Weights of a small transformer language model.
Size: 13 layers, 5 heads of 64, vocabulary 32768, 26.2M parameters.
Architecture: rotary positions, no biases in attention or MLP, tied embeddings.
Training: a variant of Muon for these matrices, 1361M tokens.
MLP neurons of a small language model. Each row is named by its layer, matrix (down: output weights) and neuron, and shows model dimensions 208-271. Each number is 200 + 20 x the weight over its row's rms, rounded and kept within 0 to 999. A neuron's up and down rows have the sign that makes its largest values positive.
After each neuron's rows, "fires before" lists the tokens most often just after its 100 highest values on Wikipedia text that the model never trained on.

L4.down499,209,185,193,205,194,206,219,173,227,195,225,200,214,199,183,188,202,165,203,250,161,164,183,207,198,156,184,183,194,188,218,192,211,165,219,178,212,192,195,220,191,172,214,159,185,188,221,204,187,191,187,186,192,177,213,159,198,210,196,206,194,218,205,195
fires before: " ", " —"

L3.down248,199,181,187,140,201,173,186,206,161,188,204,178,202,207,203,180,179,206,195,194,218,210,166,212,166,229,206,195,207,174,213,221,217,187,209,179,210,195,200,173,200,202,214,155,179,208,194,185,199,191,192,190,224,201,221,205,195,190,224,211,205,208,149,127
fires before: " ", " —", " −", ")", "|"

L2.down205,197,164,195,198,182,185,228,224,176,182,207,155,228,187,159,210,232,197,192,198,242,219,197,196,167,196,216,199,208,189,199,203,239,219,196,195,194,190,195,170,190,195,211,206,186,210,169,185,172,191,230,215,203,211,239,175,199,172,197,178,216,189,185,194
fires before: " States", "8", "2", "6", " Kingdom", "–"

L10.down309,224,162,169,251,194,167,211,204,160,196,161,210,195,230,196,220,165,193,210,206,221,217,212,215,199,219,202,182,222,210,173,214,195,204,239,193,207,192,197,213,206,187,186,194,199,195,206,206,228,202,203,198,166,224,224,174,183,214,199,199,190,214,195,213
fires before: "0", " |", "-", "9", "R"

L3.down548,204,213,184,210,179,187,195,197,175,169,219,163,188,208,185,203,215,183,192,209,200,198,173,221,177,166,222,218,245,230,206,208,197,215,199,168,182,201,200,183,194,213,167,224,187,203,168,214,188,217,217,177,225,175,219,189,217,201,187,193,220,185,215,183
fires before: "0", "3", "1", "7", "6", "2"

L4.down22,150,205,190,202,204,206,189,185,198,172,232,206,208,218,194,247,196,197,227,188,194,215,186,233,186,217,214,180,205,206,215,180,222,184,212,190,210,200,203,184,204,184,167,209,211,200,225,212,198,211,206,210,205,190,193,175,182,213,200,211,215,216,210,210
fires before: ":", " |", "==\n", "2"

L2.down454,235,200,195,152,196,196,206,237,199,225,206,197,225,228,184,180,181,208,211,190,180,167,191,176,218,212,223,189,185,164,164,207,194,216,186,170,213,173,200,184,169,224,206,190,193,204,170,202,209,197,209,175,236,196,205,178,198,199,224,165,203,193,204,198
fires before: "1", "2", "4", "5", "3", "8"

L3.down230,225,193,185,223,204,190,211,211,220,202,192,208,190,207,208,199,180,210,190,207,205,172,191,224,174,203,180,174,205,187,193,216,180,230,248,197,224,244,232,213,197,212,199,164,207,204,181,207,218,189,182,205,184,184,225,212,215,231,201,218,181,208,207,207
fires before: ":", "1", "9", "3", "7", "4"

L6.down775,217,228,198,234,215,183,181,191,211,200,165,169,175,224,190,167,208,170,219,178,204,208,224,187,200,171,193,204,236,261,227,185,212,202,189,231,187,175,198,232,225,199,216,186,194,158,209,224,204,211,186,193,197,185,190,188,204,191,208,179,228,201,184,202
fires before: " ", " the"

L8.down711,204,216,175,220,194,203,203,198,175,188,186,178,170,191,202,187,210,171,232,183,218,188,198,191,224,177,205,157,210,207,204,181,217,225,236,216,170,218,190,213,223,213,197,199,198,219,184,156,216,204,170,204,173,217,159,201,220,198,192,189,181,217,200,163
fires before: " of"

L10.down326,221,198,198,210,186,203,228,225,184,213,238,184,250,245,187,190,185,151,179,193,195,187,214,192,214,187,169,203,173,196,238,200,196,191,216,199,178,185,149,225,171,151,171,201,225,210,210,176,205,217,226,211,202,194,218,188,220,211,206,203,219,207,188,188
fires before: " on", " by", " in", " as", " to", " of"

L4.down503,191,178,206,189,187,186,199,209,195,223,207,232,185,180,189,197,231,200,216,176,183,207,212,198,208,204,224,171,154,223,212,207,191,176,187,155,178,211,206,225,193,224,245,184,239,186,193,210,236,215,200,166,208,203,223,216,209,243,191,211,192,234,187,216
fires before: "1", "2", "3", " the", " "

L2.down219,163,168,221,236,218,211,200,187,204,211,192,219,192,171,213,219,185,202,207,178,194,178,156,197,208,192,213,190,210,181,159,200,188,191,212,212,176,212,217,227,184,202,224,182,158,219,167,237,238,188,168,200,183,184,188,222,258,236,206,241,208,186,211,158
fires before: " of", ",", " to", " with", " for", "."

L6.down586,197,205,201,189,194,202,196,183,215,216,215,180,210,221,197,182,224,189,186,180,169,218,199,198,210,192,160,204,216,214,221,148,231,217,194,205,189,215,202,210,165,160,218,180,214,213,203,222,209,172,182,218,206,222,204,152,217,219,185,182,226,221,207,212
fires before: " ", " of", ".", " out", ","

L8.down262,190,185,253,176,231,215,218,269,214,204,215,179,197,208,199,205,195,194,173,168,240,152,173,216,188,199,209,175,239,187,174,200,182,202,229,193,199,186,226,205,176,180,187,186,191,197,182,176,190,209,240,231,219,166,224,227,208,187,204,181,216,233,183,184
fires before: "6", "7", "8", "5"

L6.down785,209,201,170,198,198,194,232,223,165,203,187,208,171,231,218,189,215,200,209,214,173,225,206,182,183,204,180,219,214,230,188,213,245,230,223,232,185,195,229,218,213,174,225,219,193,192,198,219,221,193,220,193,210,195,201,195,193,229,208,173,203,223,185,234
fires before: "-", " ", " and"

L6.down502,170,207,171,169,209,203,221,208,177,213,184,182,186,206,178,194,197,204,243,246,190,203,181,189,210,138,195,219,219,215,207,211,208,198,203,217,206,208,191,227,219,176,194,188,197,184,189,223,202,246,175,196,186,191,182,201,218,207,199,174,225,216,192,182
fires before: "-"

L10.down512,217,203,216,198,210,205,216,212,194,223,239,233,200,201,195,216,162,172,190,206,206,165,191,219,230,199,174,177,186,205,147,184,208,144,194,192,211,172,220,178,237,215,194,171,175,206,193,195,176,220,169,223,219,199,220,178,187,180,218,214,202,185,190,147
fires before: "8", "7"

L8.down401,204,203,188,210,150,216,191,194,194,168,188,200,174,193,234,211,208,198,198,209,192,249,168,186,226,195,172,180,193,188,174,167,187,203,208,194,201,176,183,216,197,208,173,205,190,208,181,214,202,175,200,201,197,220,231,166,200,211,165,208,207,206,185,207
fires before: ".", ",", ".\n\n", " and", " the", ";"

L4.down338,220,227,203,229,166,193,207,192,181,205,200,207,164,193,185,202,186,174,213,227,185,192,177,188,180,177,177,180,185,182,189,189,213,200,176,205,219,184,159,164,180,209,190,190,209,209,222,195,186,177,184,181,196,188,203,203,240,206,213,236,211,222,209,227
fires before: " the", " "

L2.down172,218,197,201,197,167,169,221,182,200,181,197,221,200,171,189,212,194,171,210,223,196,241,186,166,192,180,178,199,204,193,181,190,213,178,212,202,169,181,221,185,216,215,178,198,219,193,164,170,218,183,167,197,213,215,208,175,195,188,189,164,209,185,218,188
fires before: "1", "2", " number", "9", " the"

L3.down270,188,207,178,203,172,221,172,190,163,198,201,181,175,198,223,215,192,192,232,208,194,185,173,227,180,179,197,181,214,234,197,184,230,200,238,215,217,171,210,212,207,202,168,186,214,198,196,194,202,205,200,221,202,186,164,197,191,211,194,215,224,219,211,173
fires before: ":", " zone", " of"

L3.down222,175,217,183,210,184,188,211,180,213,203,226,200,171,196,186,206,223,207,206,235,222,200,178,177,165,203,222,171,200,216,191,204,234,234,211,193,201,183,225,217,200,233,164,185,237,177,166,224,243,230,191,187,203,197,186,159,229,197,195,186,230,218,162,198
fires before: "|", " ", "2", " to", "\""

L3.down196,227,184,182,175,218,233,169,205,232,205,174,151,196,187,211,233,200,197,211,181,182,194,165,237,220,184,192,210,178,217,224,176,210,241,207,182,197,221,216,198,209,217,191,182,210,230,208,200,204,184,191,197,188,223,229,200,166,209,205,201,218,216,177,177
fires before: " |", ":", "\n"

L3.down105,239,209,200,204,200,197,222,205,239,167,227,169,192,203,179,204,203,192,210,168,199,211,205,224,213,209,183,189,159,197,199,176,186,205,200,195,181,198,200,191,248,253,208,189,193,212,190,230,250,223,184,206,204,221,186,189,247,201,193,220,197,185,164,221
fires before: " |", " ", "1", ":", " UTC"

L8.down719,233,180,192,183,200,224,195,172,189,232,235,229,182,216,243,211,232,192,207,225,208,163,184,209,212,185,169,210,214,189,216,189,214,202,193,192,162,190,205,190,196,199,161,177,252,190,184,206,205,218,228,202,164,211,267,189,207,219,186,185,194,198,197,220
fires before: ".", ",", " of", " and", " in"

L10.down359,177,222,225,229,206,219,202,219,200,203,214,234,208,239,216,208,199,238,218,193,214,197,183,194,195,196,180,214,224,228,235,203,231,243,190,201,178,180,191,203,184,217,214,189,202,206,210,193,178,187,216,192,221,217,178,210,226,232,202,219,194,191,138,195
fires before: "1", "9"

L2.down761,231,177,222,183,199,221,200,173,213,165,206,197,199,231,182,229,215,212,217,182,204,180,190,186,176,193,178,183,211,169,194,190,199,249,206,205,183,228,202,188,201,177,208,179,140,181,203,182,164,199,179,183,211,199,212,213,223,190,204,176,181,201,213,157
fires before: "-", "|", " to"

L3.down535,186,208,177,206,219,209,234,200,188,218,201,177,212,191,185,167,202,206,218,218,227,185,187,214,186,196,208,175,189,222,167,205,156,228,171,185,193,178,212,191,237,209,180,164,220,182,193,173,197,199,181,196,201,235,187,224,237,195,234,200,200,230,212,192
fires before: "|", " /", "|---|---|---|---|---|---|\n", "-", " "

L8.down681,191,221,240,230,206,213,173,189,183,169,209,209,180,192,216,189,208,204,177,216,188,208,183,238,202,201,192,210,249,202,208,185,202,200,198,220,184,179,230,188,146,187,196,197,239,195,179,207,199,182,201,202,214,181,213,184,224,219,178,222,181,180,187,185
fires before: "0", "9"

L2.down427,192,224,184,238,213,214,181,179,214,188,209,165,245,233,208,255,196,212,225,209,199,211,201,212,193,211,191,209,202,232,143,209,195,192,196,169,211,207,218,208,209,213,207,212,202,175,193,177,182,243,173,209,223,195,214,221,224,187,259,216,177,197,194,200
fires before: " ", " —;"

L6.down611,195,204,151,214,218,182,204,192,209,199,212,203,197,189,174,203,186,204,203,208,206,182,181,217,178,210,209,172,179,206,212,198,170,224,166,172,206,221,197,175,192,212,225,187,246,192,201,234,253,184,204,192,244,192,215,188,237,217,202,179,181,201,206,219
fires before: " "

L6.down638,241,236,189,225,235,206,205,202,196,224,186,172,199,207,200,205,184,203,200,205,218,194,197,195,209,213,217,211,205,212,208,191,198,224,170,183,210,202,238,188,196,182,203,201,206,157,213,157,195,241,214,230,207,191,186,221,217,191,223,182,202,216,213,172
fires before: " ", "0", "}"

L8.down466,215,203,177,169,203,201,240,179,219,196,197,191,226,211,215,268,229,204,201,180,232,208,199,230,204,188,206,205,187,208,231,219,214,199,202,194,168,196,202,185,217,181,185,189,200,199,179,243,224,230,196,186,206,197,217,215,189,228,170,207,222,203,176,211
fires before: " |", ":", ";", " =", ")"

L10.down790,234,188,228,202,171,222,172,163,175,239,188,186,228,188,186,166,182,177,226,219,205,222,202,201,201,210,167,194,203,204,238,201,180,196,210,190,183,217,182,198,232,164,186,202,222,203,219,210,200,225,178,209,189,210,183,186,213,172,242,202,192,195,205,212
fires before: " in", " by", " on", " at", " from", " of"

L8.down274,195,163,222,224,229,177,207,179,179,203,192,218,209,244,153,181,214,211,170,178,191,168,190,174,218,216,202,195,199,182,179,189,208,188,215,190,208,203,190,206,208,206,199,176,169,223,211,203,202,199,201,167,185,179,190,225,235,163,215,173,216,223,223,180
fires before: " to", " been", " a"

L10.down114,206,192,188,203,192,195,202,204,216,188,211,209,204,183,206,178,162,173,174,223,204,228,178,203,196,170,200,185,188,189,190,210,161,180,199,192,177,233,199,216,213,179,152,187,200,225,192,201,179,212,187,254,183,219,204,209,203,211,204,223,211,177,208,199
fires before: "9"

L8.down480,186,208,199,188,191,209,230,193,189,210,229,241,230,242,185,192,241,206,225,203,193,204,196,203,220,204,199,186,189,199,217,210,210,171,210,206,205,169,215,211,197,205,201,191,207,208,172,235,204,173,195,187,192,213,229,157,194,218,182,245,207,204,217,187
fires before: ",", ".", ".\n\n", " United", "\n", " in"